{
  "n_kv_head": 1,
  "activation": "swiglu",
  "qk_norm": true,
  "weight_decay": 0.0,
  "decay_shape": "cos"
}
MLP neurons of a small language model. Each row is named by its layer, matrix (gate and up: input weights) and neuron, and shows model dimensions 16-111. Each number is 500 + 40 x the weight over its row's rms, rounded and kept within 0 to 999. Numbers have three digits each. A neuron's up and down rows have the sign that makes its largest values positive.
After each neuron's rows, "fires in" lists the words (lower case) most often at its 100 highest values on Wikipedia text that the model never trained on. A number after a token or word is its count.

L8.gate582:494553483519458505483475478528566492587498537488516482527504521542513463589467519553492469483527516551488543478457512513457534510493521557566464523503547515530492575481490531531557588544484468479479467446533529497539499552508476468501513532459495423553426544492511441482504530456550539613
L8.up582:570457510572488503438537516418517542510487420474490558485520449494512516533509466509560430465518550471495492456432476463456452505545530472483469509532485499514496465486447575543530493513464521511479543490497582499454541475514530465507608473486513469531469551512556471422500456500538497492
fires in: "with" 45, "to" 12, "in" 10, "which" 4

L6.gate692:512474544505515457464496504457541529515525509518535502541532515467468569523435514450540535499476563482443580586518463496571505525471532516512482520474557504579521460527460461595538500509525548481489506511637495564497546511516506463459503496578469505464539554524524439451530536507487557449
L6.up692:485461570454547493529504491456529514464427523557484462471509528476555526455532426463533546444474568441488461519583476546518578468511478437492492517536548481525482507487509471547500443414464448490517535569487527493507543423492599495498532527526510449468443508473499489538438535482421538457
fires in: "of" 55, "for" 6, "to" 4

L5.gate352:484474501486455420547425470483538574481430479489453524472561531482479573538476524527478477510495513521492423497411495459502482515521476524511453513452466413508522561561412546560489552460539523547489497506567484528525517493569508468460534406410442457522452552457515494528438543530489569537
L5.up352:497428489559487558535518471502507498559519470501482403467568552500473500489559517446505537557553499512452546478544573532567427565591511503516472491480500499467484483545513519527491518441523484499546472500511512529555520500489555453439527504497457541570531475489527541463469519487441541613
fires in: "of" 53, "college" 8, "riolama" 7

L5.gate739:478464459462530523522488509515524503557524531498463546471455487553463541547439565536505483479486537515492520529490489487508535520484544527496418553471486522509473465532458562485628456513514454461459452510555591504486531513580493494498538424534439607532561527494512498493580624542528498564
L5.up739:560513433534480507455489534498585438505586593486525516428487503589440506497425515565503497435514447497444511513500535471480585549552516502469467472465531545521571508484505478471559528525438504528465439554509509530455416530518474478538531490477524499549427548570484464509540550489473451528
fires in: "most" 23, "early" 12, "non" 8, "commonwealth" 7, "more" 6

L8.gate879:491546498531473546445482441539580510465463611566432482477475560493457485578572567510563465491486536521476491535556513520590500519529511522516541462490522531490512502494450536478515513490618500560499495480457538467511512475543491528570512498479574514466502510418532535538516503496476565470
L8.up879:494510496458465560519500457394474507519458480486503475452560445512500488421463467548511518544517502544578545498446497601540410517426514519508508523532500498543586487486572432554515518509509501504524499527484496521573435517469503529509491517423481514456537541451517500499467538485522479477
fires in: "which" 71, "first" 11, "that" 9

L12.gate26:556475534507505571533420473548489565528478553480526477505572485466472488498511491484551528475480430512519531516470484508566510510463539571510427535514471423532477480520524499489579465592523446535478508472512548513500448475542523421465532472502523548491485500589475549573533497392477593554
L12.up26:441555554455509450457480556522504459515533479465506483523542458427436487441493458510519467457442514560589465513544487508557430500581462552570482492488488530535421504555470515490445499506545514507592461457516488451563574551472549520545381505548465501546469456457560479481583422481490543445
fires in: "and" 45, "to" 37

L5.gate514:520402489536470525453458484461485477518462511479552495547460550584568492523468401547542536503514501483475479500452459507466483540536489518552422466498543523467534465468467536528424533420534580562512457508500445516427507482497506440582473528449551466501477545504491422533499583498510505536
L5.up514:493473475555453500475541478574539554518464520502501500470513526499507512578439513461499561414480495467525456494464507513467451468523526471474515528487443487491447414507424467527496494502467564526584524488477480576555534478502388466481509472502518496524462543462545447519594555533522543431
fires in: "of" 25, "five" 9, "six" 8, "ten" 7, "thirty" 5

L5.gate809:504452469454495481484537514448560411482438510489545557490508513460474548507527525550479513495463486515537573548507583439451473499420445539460433507476482480444478395533503580478544454493484485469478470484496488474518584477537529578496485519521504575494468462505466564471539435575470551437
L5.up809:455617476499535484467472463436465551560524438495483498490479516544500451582505452530504487432505491545480506452529460482501488455503493558509497486482595478508528532511514488435433491465532498406524548463508414555451523512398486580512527475501542512523503496529568506479519458455578485487
fires in: "on" 89

L12.gate120:491540508565499462522473519521505548505489546529506499558459438528555547539429409504558481515515523470529538561441588454531433476496512487519564472524478565550524485470549483492468513477415548517474458484467560535484503456509462459412534517498516584485483511497499461498484541488519573520
L12.up120:523522529466576504515539487556548538502490524509497502455492480491505540493517461482528480510559519464471505450503491559487399506518470554497495549511508510494487459518503460456539496531471520518468496546426458526499490494465486502432480522481400494463429569513519501524541482465484531559
fires in: "was" 33, "were" 21, "and" 8, "is" 5

L12.gate396:408526464505501536494555540489477500465505573533461501507396534499588536486508531488527449589443574522531392510459470478500426492486557491506449503475575472516554457520502546414495562465456477541564456552455480527546500453531542621496496473507498465464485499467486514422510517447512559458
L12.up396:475509441517542479446497484514459530411601510490543550419443527532507511482503484552527483453514548438533558499459500482462507540422506462469566456531491545557477486468464515486452477461464378481483467458512478421444508461498478477499531429506474602438529503477485457436515524583546473446
fires in: "one" 26, "more" 15, "most" 14

L11.gate520:574479524498477452520486497548495531488534499458489506528451516513438577471471460465543477511502552577438490555577476464525510470458562440498439489530460526471503490479465574446510471515485478451552477525516453513480530500538416547524492499467475493577528518486542420431519467509561520525
L11.up520:480480507490508542474476568529568506488511497482532448467444444470440452595541452496449545476522589530449512496498528582512454442484451443527453476492504479518529436531496513567498602557466513466472491559453534549531533512523467534462542495515586557480504515504527477539498442575497584498
fires in: "the" 38, "of" 22, "at" 7, "for" 5, "from" 4, "on" 4

L11.gate1077:474476606521470485460433445531561522509500494472570477473556459533545576536578524551551448577411524514474448537504536608526513437501464476466447478489483491466532478483456459546400483568468512484490488520470517461519488441523525537549490492522423432533469523445519462508469518546478607490
L11.up1077:461447507498506461477497483440505523479557531480428499523398518470504408444508539467506495477523538450474477545486524501534534504547549522506503509507484470522436532478507557429513526398464525507546517458539426498540563586511598484476479486460438461405528489468447448486456500481552510455
fires in: "enric" 19, "suzuki" 17, "to" 12, "galileo" 6, "comagna" 4

L11.gate984:511486457474496654475471514522535453590463436541453397429474537462523542414476530528496424490505528502502541509495497466529493580453523552489472583488459490505520550519530486529504449475483475516440499508543498457456455438518484394533547511550478518520498499546410495516500491460535590505
L11.up984:470495580510553461536495507566559495511540480489551494508519460568540476501524468516488563540511535470531482551469512419544570479499505486482469466512524539553522499550515482498543462466491508489490553517574410506500479452490508456580603571443516562406481595473481447467511464482554564475
fires in: "for" 30, "in" 28, "until" 9, "after" 6

L7.gate434:412486495508487500517472503454531473481553569540486505489522534440497510511526588526419526521507535470495487507526405480502542568456487508550483518501497467493553532508477555489497495440576475512462430553498515502579504572553521528529526436493486536541502519511521498515537507523515514495
L7.up434:514512516491466455543509511568520537544474563456462469436511498497454567442518566619471468521504475527522491515442550569548435585465545529509471435507472479525520523478486455501464625452444487507504527533500497474495510575539535533448507484501517499513427550442459662492466525488475520528
fires in: "more" 40, "format" 13, "and" 5, "most" 5, "less" 4, "form" 4

L7.gate469:525501440643482538526563527500519508499511511535469427471557444499464432512557536463431511498530499491448521510536550476483508538531492508525530548431497509540478490519516580489464497519447521515492486476514583579500514486485416516431519463492472508471480495552466607534569478566439522423
L7.up469:521430550497455519494585464505501449496454458525580508468478544571496547499610536499457417575418478466540509476476503445481509519463573520503475451511517437585496519516527515497436523469503497413461496579514569542496519496556539547519451533497482459446458547468493488511471475543443477466
fires in: "made" 25, "make" 9, "making" 6, "sakaguchi" 6, "mach" 5, "matsushita" 5

L6.gate751:436440593423477521459514478520447489515508576498485514483532533521539543451540543447476478480487494473540510479532511432437519501567445473477519513487478495549507480477481460542526570416471522468533467496523494517539558451517484534601509542538557472446512550480489502481511421502611492506
L6.up751:492498515499498601465526442516472461431513478487526539456522544487500571516429574505513523499518474508543563517526506536494421546584493484559486508498473512507577452446540524542479578469470515516591526511523457486527474494472478483510503463509521389525493551509479509561528494538563542496
fires in: "of" 46, "on" 5, "in" 5

L11.gate356:475453492509421548448514500542534538556495492449502453539528414451437516537465555500546501536453482440462452519506453493454568528479532536475554500504506509514498493474440484456560519523487559461580404491583514522460533478526497462518586492468557490512535539491495475541522490520552557540
L11.up356:530535500508457567551536480518542501428553518530473518534535504516492530496517513393486530530498520484466575529463501520476548468550491544492465569493461456479419435493457475455475453533497533449522578515459556571489523499516508506477518465479462440543453496575455432531520561512452559528
fires in: "the" 33, "1" 11, "2" 7, "gobbo" 4

L12.gate622:457548489532477536556472487458487395554516538499508494423518439454498463445501461509501450515483488521500454501514424482479506485503532545478497545534534586508512549521470517468477473455546477531505548537507492550511540494557463483568488489490415514461491503392553537468541487486477487494
L12.up622:445534396469471451535504545532509554528505498525532458428504513506485588438537486448553465474483497456509429521505500503510510518552557466526436530514475430539550501492415533528486504502420515500552469575508412505448377504484534554522497496471448534518515496448529437447524501465519475481
fires in: "the" 58, "ca" 11

L12.gate986:539439508544451539540516478490487514528532482606606514491514485543506512501472475467477457506474404430450571488463490514552454469465529438545514545493451576474508481531513481463552590574480493458459421458428471521548517510517418554469523460488505481492550537498507502520481513471435536460
L12.up986:453455583501451458488465503456474430448461561486593532548513486476523429452525473474495502556461461512399461470528443525483456544482485545522551397434475492465540539506500548540467572520487500535448559496466480478503426473511409513493547526494514520519548480461519482467469500531498499470
fires in: "was" 18, "to" 16, "were" 6, "incumbent" 6, "being" 4, "be" 4

L11.gate936:511473552489503561499426454468514528504508489474449486478563574540532457466503526512523459411494535471567539455563490554503472528471494543417562481488530512498479445468498519533501447496572523529579534439477544476493553509513455510552473484508513500491449488493476507520488538503558501445
L11.up936:539499463546483517570570461472521539479492508461423482473497449509485547470592503572554403449501484478437551515480516499519419487482530506461537549447466450523475544518528497459510481538493482536500583482554471484489510449489544521502545412571512509528436529508539482479421582493487488506
fires in: "in" 36, "on" 13, "vancouver" 4

L12.gate265:506511454406483556475391483482576452464538490532488458507477556539507547491554514429544468435535534506496449553533485491505456525584522528480473470527533515552519525569499506579464459459524485555489557512482445487504439523538509489575565456486521519514526565465506473472549526550543471474
L12.up265:548543521510524466503458436488457436451482556512463445515516487483516500470479503505491560521504583516493548528519521569515462444506520524489512477530474469520514552509488552512533457433459526511541573504467506465528564552577528544458436492544491467428520537412463490474529506485521478447
fires in: "which" 36, "a" 25, "that" 25, "who" 6, "what" 4

L12.gate420:506493536496519468545490434478479558479511443498563546527533541546470501490497475489576504502518516467446474534455468559494522481478530523455477597503579473512482498576464532581444458517460479493495537603480470449469500451522459528486489407541504532561519503432501424405519479526512472531
L12.up420:451518382504444470516552549473480503489476579457525527484490413449562455521455545520436535415459512564588488472483493507521512485475533513547510418484531531455546501498545553469467480468542450447507443470458543485507469489450538482489510585550573536462518446544510553557545495525536518423
fires in: "an" 46, "most" 15, "a" 4

L7.gate890:503442472477461504524457437499539467496537476522484463451480554517517562547490462497473529480501470526425488482528550507458490504524479540490475465459473482505541448504549501526441482483498562593467478525489563440509508469577459427543570484524419447522460477512485503533534509467516560471
L7.up890:389465533522546554435490506467499441540526568490536495532491502483471461471491477488519525434511466572476502564506476452532464544606589418531487430490549494503544477497547508544462477485525513547580576533502473446523589550452508525555460512504477479424441519456497416516542570448547479587
fires in: "to" 32, "of" 10, "with" 7, "despite" 6, "his" 5

L8.gate448:485512506453413522445590533387468450481523510495569490475541582570560575471455475516451504526480528542528500577468505498476447529515583515496481465468510521529516519490518475520478483482521486469517481520528533485529574499570480469462553477569476483516489568483494514454526491484508506519
L8.up448:536561514456530476489513457485494547584457500502484533515497457496451489468430582517497479450427467445465460483429482487395506497474481530459483471481513518481496491453549493558514498539526496512592613509515533502531505462484518517501537505491543490515536572413488507418523477527468464455
fires in: "s" 42, "its" 38, "itself" 4, "game" 4

L12.gate126:556425444533496483448455477471539540536493480528546504422532490565563480471507474465455478501541451541475499497525503493406507432457516533513511547495407453528529505537429577460518528516533537525510501548498487536469463500466524440495502501435508513558450489519431499438494573504533478493
L12.up126:475484543524520517453513498474521499540427478534453464499451559438502520534504456512526542534462567444531455488524546489460464485565527454496537565527485503528439509414555471452449529469491601512538600554466487417513439407490489566490532488488486478490446508411495508480399579438480505437
fires in: "for" 31, "to" 10, "force" 5, "forces" 5

L7.gate200:500545492515505485581546549423521489574532599454553456488467476523537502530525461504507505462402544571473500491523553479455490510512482521519503504486455505515519573518481535516510531538447547504461480538487519480556515495511431487486432521515500589530514538505483484582495545442620565523
L7.up200:514492579462471495465507519498558492539528554496555460501440505517509491592543519536508519454478534487551465568548543562495503493539566482559550505512510535540545535512605550610513479468507517517532572518543458421533495514491507518502557543522481497417466439466507491507538440482477530513
fires in: "for" 30, "to" 17, "among" 6

L7.gate187:425469455472578504433472437531500443514511512507530493492551482503498437580541419567555539544542513514538416451502574503451525520504545534485485533463485559551569443479504571476480517453563516500511461407448552456435487500528438468525481478517535586496467552454485455515588526499546552469
L7.up187:512546517520488488468525574434508484485549514527450540521516476524419473534546460418557519560445521533485471523568492504461529510504452430474434568503514524442495543539542524537487510458458523518480478470546513466458540517443456413497504515547466485464550421460473481495487520533497454492
fires in: "long" 14, "free" 13, "well" 10, "of" 8, "far" 5, "buffalo" 5

L8.gate76:450452504492518570491420529533570489543418463544497466536525565503618457493470440509500533504478492475410484518567517452486504500521599558481551512462526549446552505498523481470541441539493525490538433483508486568502537481509507471489561475546429514480468502510476417482451511500469568527
L8.up76:523509470502473534486494444542422455475478558458552540571492450486480571489467470541547548484563535509450520555515519418556400539476525487505472508492519445510562558458442531469469531487509571534585508563567467532452536536490467441574478529474463479479527450505476473489551529499512479579
fires in: "at" 30, "in" 10, "by" 6, "around" 5

L7.gate382:478531479497469512491504434463486535468545524523477460477511543466474439547468457560492593516517485556521507513601524497539537560529566439496495563502509504442477527496517564481509499530459552534493490476512441503589474549520534556477516475519552456425505480564476530529484482501528477525
L7.up382:524606498424463482468523509490498502508507488475511488466453447465522492549505472538492478499432464479472398524513571539454557502461480533484505513491544535519528517501542513398481539485521524535516509581537494468516440443469471467476496408536476554564506424590503477580562461526589419533
fires in: "medal" 30, "scientific" 9, "medalist" 6, "mediterranean" 5

L12.gate1037:442489509447481414484436411497582512447456446494522429508479506509463481526497514504472491522471490495471480496461518545517456553443511509455503531517537417539475541512460491484488504520523449491473549597550494515499426461514515497503545536472533481492484505460481455554432525461511424505
L12.up1037:497572525428474497434494521507581542516564496517474508554455485522507505527494556501515422515524549559518520478576607512441527501529492512502428445478531540531515508535418459503485584428522562522521476521502495477497523472462516518572569502472539468546527519460527561457481477491348519508
fires in: "of" 33, "in" 16, "near" 6, "world" 4

L11.gate484:495392514500440442442581447476483485497484482540552593456547522536523502551455534493425464476438492501497525479564430550411497492503573460484498560481510491457519542498492487519527523505479577513437507616466553485489491487467469470437481393452511544508521396452478475492522492451475517554
L11.up484:519530454548476504449543484507559538537541534513524504477597546591509530498411466494494476437451441449517511531545438497433527528437476499532453509492441521464476512476500502448576489515422508550485449453523528397566440563481504512466552524500492532506544512506538474506431392495630442514
fires in: "is" 28, "one" 18, "was" 14, "life" 7

L5.gate217:508484476366455529477497584507556408415505491493529542512516455471492456502480523515503531504562545481514500526518471498506479544494497517508525489506485475473498461515481498468556481484486545549439434513521550521487450488514469509487503500404488462541528484518497579534525519445509495543
L5.up217:568593433399545457587549499505456471490546524504487508495493515487529506466430469485525476527528589482442496462517488489519474422483523547459494504490509453487483495503487577484519431520456516502514470569542482477545415544506524556575547508544446479485532461537419494462601521513478565500
fires in: "medal" 29, "goals" 8, "medalist" 6, "medicine" 5, "workshop" 4

L12.gate18:498490466506498470457498484606532483530550537465504468580580540444496457491539464432532525415504515504529599485472532512523486533476512506455532541551482534457411490517464488500512439531518457491464511468511497443537503503452422505498465580463532494595554540490493508434542494501545549435
L12.up18:448504463521495416468486557476514529515556475552441450527474575452472516511416475483493464558512528496541460544494485420522494447471430484551456483502435536577492554451530450574513557489534447536514529513572499546528419540504510461481523469514505444494455456485516470500445509394498456466
fires in: "for" 29, "with" 11, "of" 8, "to" 7, "only" 5

L7.gate1112:376461499440533503500456520508455458494541532526527503429469470498489523521541584483486527465502493594499495441514526522507508485524486439502495530463437506515472517558489497587491527482469550496536505456514493531533419485528445476464495469523569552537462610464478607481564590499530542486
L7.up1112:477473467552453477471530517536485505596520516482463433506438550467529471518588503491590601499514526488494450461546454543435504460453517451435482493458501483520449475569433461502511486469550530488460501479432521412577433463502477567469550459499478554479465493558469529419523535460470495534
fires in: "of" 67, "among" 7

L11.gate1208:491488498481488503542521541438537499482496466453497563537488496512534603529457502509572499552490511543473519490494477467541527548502535513480500441530530567468461522554439519498524504474455502450449522508509521548399557478522440504506537490550523519487538471529564482493600508546481556484
L11.up1208:542477477507514464472474452541511504553465463482600510458489479504471551484549461423505558527477599510487496499434455470569523473481498535491479516503486467507494472496528519507459442513408461541513533533461540474468477503549564492504568515478447535557513580444452500545552505499491495504
fires in: "the" 94

L6.gate798:470543530490478486468479489473601520554525456461465479509490575491501545588500510523543581472510530509371504509549510519440465526526524567415423546457474522447488479545428562531479533470583515458527476493562479504403475491516443504508518515514414563468516528457499475448519466512476514500
L6.up798:473538516418486458463464557479479453449534594558540527495454470474493520517516463444508525472489451508441528450595439470443561440549438521560445474498503411454502550484565487499485496433501469505500485456478517572480508542486478404544546600521470506512493459546474550529473515491463531510
fires in: "de" 19, "of" 17, "et" 8, "und" 6, "with" 6

L6.gate486:453474509514502474524480471483536505507428489504475502505569467474568547439586474549493532480482504514463476488503503481480475544575582531536491492494558510527512435475495480461515565454553459414523487498500524425440498382515414473474509569534456566522495507495428583564526416435492612551
L6.up486:484464478578519504495483491442578445551490503552562501541464491473458507520480373519428503528539440499458467552471561427516484512506425474449498467506511477560531500522557483535491482482555549533490453506478483508520566462466479461409526545462459455500508536455520441505536437451464557509
fires in: "and" 26, "where" 22, "to" 10, "with" 7

L11.gate14:458538449498534562508516509472520489551519507488455444451534552545471608491507473487549600483548455532460488518444528495486429447454527558574458438473497468601497454459459519520545478454590525544516470467510421496541524527526521488458441581426565509526437517465438552479446504521472499476
L11.up14:433458488464497562506566516477510531571536483563514527549559495507596464515490501540530480450445508464526590540446509446474481437484498416517593528485532522492512463476450535445498555449459528528413514507457545458561478473466517510508500516566487534522540524501493483533532531451413501462
fires in: "of" 24, "in" 20, "on" 9, "for" 4, "former" 4, "check" 4

L8.gate680:465491551549496502551445498450524448569579549482511492539498521402583569474514537479485520549512473557507458548524512468492442518472548471542440542511500539480524494502570475504510504507506509468369498519495443424528517480485508506515579510440485497414508596415446466524481431443550538526
L8.up680:456472538544506468440378541521542458560545463490537453485493466469521493505564486488504436563497515512558459478543573444465534497570504489592452466487489531493537452477520563475488507446458497509509548542495479427501452476520452486527470534573565517503448503393498505483479484447514590539
fires in: "to" 55, "help" 12, "helped" 8, "will" 4

L6.gate468:424487467467481505491478518448517523493487573501515488527488596469505472541418475526452496522548514482503423498466504592495532511518538577534458550462469516497481477532477511485528528457540532433534498388453470511455536491532517415521478481454563591516526504480463463493519455503497548473
L6.up468:480484457525519435489495545526556514471534550503532510448518540495581496525476455462496497575542473528528519449497377499493530490538436516439447517459505562494490511479509448455519483514443489477562459455487487448528415401500476519528517460469472463537396502506510575554474463477482510469
fires in: "of" 32, "champion" 5, "member" 5, "represent" 4, "especially" 4

L12.gate555:508499551546541546428456451530541523571578551455534490571567458419510442596448518437473500491465494509564439480497463471536551530488509470450534478491471490561508544495432531530568604613561532466465503404545533486523498446549495518496537458542514519478490543451562560493548452472436501446
L12.up555:620490431472524498513462470397495581575512502470527440514521534519516595531535438524535476473551460448561511473470511504493542551463430526514509547524435451537516438498494467497537477488416495467566483485538540550463530496472496490611589530489502579493505493506423426484454472538524527496
fires in: "the" 42, "s" 8

L12.gate949:572563448533511498482503471530481511525504467517543591493574535552504492435481487438463485481478495520546564470482485487481537545462518514451503532472481505510563492488534445519509412499487501429515570446490575424517421496487539468456553472468495539534478500481607460463508507499445509527
L12.up949:429541539482569497445529505544527525503477537476441609490472519492457493492510536496457482490539587531430448517553441538452464471519515517604447479497481504411483522522543519556511485456463492496534510547516587453531524465435508436438502545520538479490506473483504491487535470486460493529
fires in: "as" 29, "was" 20, "a" 9, "it" 8, "is" 8

L12.gate678:524475542489506521527497618588523469504474545437521455526502512473474542479503519493474515527430518501482431507551475482503482578611502565469454527507562516475508467478430500551522443419508539487513480545467496511465498523480458519514497546498488538490502547505501498519546509542529502478
L12.up678:551500520492485487510476481522460479516436555546446486420447512480489534448480482511491565495522515557577548546473487510505400498462498503529469477487606522471509468501508509486446468473495467458564560529519499529534552456470463521534474557409576431518507483380523517517523462519446508511
fires in: "in" 38, "by" 7, "and" 7, "to" 6, "with" 5, "of" 5

L8.gate743:441465527527460531517469513490449516505464517537548474569471545503465519549465520524523523548514488509512478518523499440495510561478569513508472479445550522548511564471570546518501537450542463560439413531502446499446478468580473480525507538496458597509526530555537473506437496481510540490
L8.up743:510547495475534497494489452548506499563412517476467488466489499476480528474544524519516488544511480525535516529525433491518514512404525480524511491506448484504484497521519505461496478548414486567448472484528509467536518495501524478457512520510519548545521506492532552473521501564462491458
fires in: "more" 29, "most" 23, "less" 5, "record" 4

L11.gate498:531444491469480550441494460467497497527496517492493458485506453504584543501440466488426433494453505494529446453551466449546491525444511440438497530524422521464481547502470543488506491446491512452477497471502518528494570519508453452465493496592523481448503510523478466461584511555454524483
L11.up498:491514517548403524451434492559470471538498512512485502545556477484482537523443483471497448552516470478388594473505470522532533520445491446534518451528517561460612566508467470474527533505494476500509458567480472475501557480460524535588554550529492489507420532423505550548540457501460490510
fires in: "the" 47, "it" 8, "this" 6, "sakaguchi" 6, "to" 4

L6.gate754:482454527557480520486476509514541584543471575488515521504530546492525440449580590475547550523467472531470416503481535442481501488510540483623540549495476465545506472504471539465520542491443436545451482469493547493502488535513481457486553554502530505554498464503446546525548543455448546515
L6.up754:465476466487468494532514452457539457465490533520530481561501546535537418525440551517515466526482493455493516467493546489549471419474487584483523553501526481578571540534580459501433482507430523479445488508441512480474506484508517476414451472531505545491580520536476470501501500477499515482
fires in: "to" 57

L7.gate460:444485467518511469516483580484487611512430538538529558479435481556490409511486526509470515494488539475543516528513480481519485458483564464554487532478461540477498482443480515535441500533428485559477460456530465505487499533517472418450596505491553499513499514503515549466557549498553488474
L7.up460:449469429538541479539486514423573524483460484474452470451472460472508563595518468489528532536495471578550433593435459478536503510599523501516461478481535524562452542487514542568478553569504425551470484496523479467499493507471445553555496487545474520467438501460523468486516466448539408500
fires in: "years" 24, "months" 9, "hours" 8, "minutes" 8, "shortly" 6, "games" 5

L5.gate468:528433459526513561512427490458520462531502506514449630470488524569447495492531442529523458444507522526504495534460514484503542514475537576499500504472415508457551435503518534554473582493511474478450570453497495512466490522512493456462458501536497605513495484473502491532557487498560505475
L5.up468:514470522542534438490490496513487548505513529520480585474544506484468502500487554512485489456491494489515470537543459534521499486428532549454510504493536464545516505484468492524486480515497495483474514521503506488451480563533503557478514489543495482541467468552489470516435572473474522487
fires in: "on" 57, "commonwealth" 7, "once" 4

L6.gate1068:426460437553462509476505580509498476521495483541511498524488485444611506539444505528454426493481519529562530496513476478567503473523466451535527518441573508542545492583524526485414498511535444517547529463544523458528527451488505495588525442500537560566529516433489437487508480524554567546
L6.up1068:479446583503509456562529530533486520533516499464463435505480444485549494505511474531535485479385517537441424449522442496556448482579482496478518493502495538530527550546447560464435542537386437447596489533435480467556521527466539464427387443487483485438482558495505404476554429484527508512
fires in: "that" 31, "one" 13, "1" 8, "71" 7, "which" 7

L12.gate458:498482455482487489515492487506526450505529547428532546478563579506465467511517501500499489516481521477481516457505496473532539518496477527544496540509463465505497494505533473513478521467469473535378452520559462510478497524508497515495476496472514512595493494501493486520617455575538488514
L12.up458:546485501459478507580439449476408393496519431462455406442531450515481463464505475482491534475520474546546479461443468578513454547519505505509493504545471474553450545468472439482562474442521503564464512516508515511520521475477540491477474473536511459545616473482569543543499553492523479534
fires in: "the" 43, "to" 15

L11.gate93:450533460530500547546512499430492506484408517539452470512525485546489622528520455493499496448508526514481450500474485532533491481442502563479453543527483457458520422489467566498479481442490508446491488554544525518500548494557426535518532562463565540568491552526484449551541530503524549528
L11.up93:513523477546515479523482482442431487436439502613495459569485493511544528522489465482524492478525525424547444485539483505509520451474485472474510582613479505516532490478522529475510432449430418446452498519541498455478525468570498578568480627467467489490432477470480500556502429603560471504
fires in: "some" 15, "any" 10, "of" 8, "most" 6, "each" 6, "many" 6

L11.gate497:498492517486495440418470520505557471560472544513463609489518482488488531479503514499495522566503542577486527500487518496485533469577497527580501473496471475511435477487498497483472514527526454495528520531438568478477461469474440471488529527522488548476502542450485483457435513486430578546
L11.up497:500542521506435442542574543512579496543504517502513527536519455482525475561495578453471517539534463474494547536593521515493499518601493517494472457536455481449550417551481465497407556493488485488556546536492480483493540480507487493412442474534463442550492487555505421510542517491398511537
fires in: "to" 30, "or" 13, "too" 5, "orchestra" 5, "tower" 5, "today" 5

L11.gate365:482429498588545453516526462553477504503494548437483495550484611514507519553503413578478494483564478565486568378498521523537514427499581494497498480471511512465450514512457474505507527490557517521624471624571529537509481484487517534579485498509476545507551545522488475556470610502493450505
L11.up365:445538542472539497551492472568493505481417457502508489488520516534408496534472518510538413492505559539500564522515484545390510540540526492445516491471528495496475492481499520485529489472562518512561543484464468484490456522495534522490419518415474561544470530481533512488464509458451479457
fires in: "of" 68, "de" 7

L12.gate600:503444500584459483478423510557488528467531518541492498483490468516565534483439596582505484457517523457490488400447529523538463511534569546523493532508465463406525449476536498455449532523415434511543544502526507475443533481454468497493498541533542567547468521416422526501524526489536546484
L12.up600:476440514524524459504524491485481437459504525477550514490477514522446545472469510503450535523443451490500504547476474479548571500546472410539474407522486491495462480521517498475481470547581456456546488456524484469464581522516557507385508594548504444485473539452518504491532488428527531524
fires in: "his" 16, "the" 14, "to" 10, "its" 9, "their" 7

L11.gate340:490460538390485494489489557466522497461482505469516501527555485490507533576549478502517421489507494443463467498437491525519584545490484537481473566468491477505557482499450546534519488515556480529478498507489505508494465506565397587496569514480507537605454538442447465496500499498580595461
L11.up340:509506458472508457503475488475480535447520469468458542547486476506568475608469537480534444478560465425466501530471488479385623559502467502499471523546472430553553483498537526527474511417476455502468531519501446493447438485451499562552538478463483504548484464496506552529503525482535485440
fires in: "in" 23, "into" 14, "to" 14, "took" 9, "takes" 5, "its" 5

L11.gate295:496485476487497455451546462492521506554476530462574524486544501565490509531511479478434483510466458539488478510473510455550530461496502461547437478476472482522475541522451507481528570511436502452468472552542485518427485505469483491511451522457521504569530494488553442467500527479467520454
L11.up295:514488547494490508485524534488516508510524491565533468462555491523437566478520522493520436562492477477437403550468513507529522418457515497554486520503441487506448492427526505542504542418601465483523523524483484441508465532504400493531447497494474455540573513521650479583505426493476531450
fires in: "to" 80

L11.gate341:483511473578476465560465554483481436484484524450588464459450495547547527468556522534542556497536500455516466477532468527518543479536555479528425554505585479574545507499490555500483475471400504513496491560515453493431574540504416528513509461482514503526543521426536443520546395574493537494
L11.up341:504515483547444515494546477456571475511431447511447454486454468555465515512453472556416455473532450437507497461448529511472485513472491514532451437486508523510539500467486569516498507552599560519449486384510604479508482523553566565553543524516556416411451553510461478476493521510517442477
fires in: "made" 26, "to" 10, "make" 6, "making" 4, "is" 4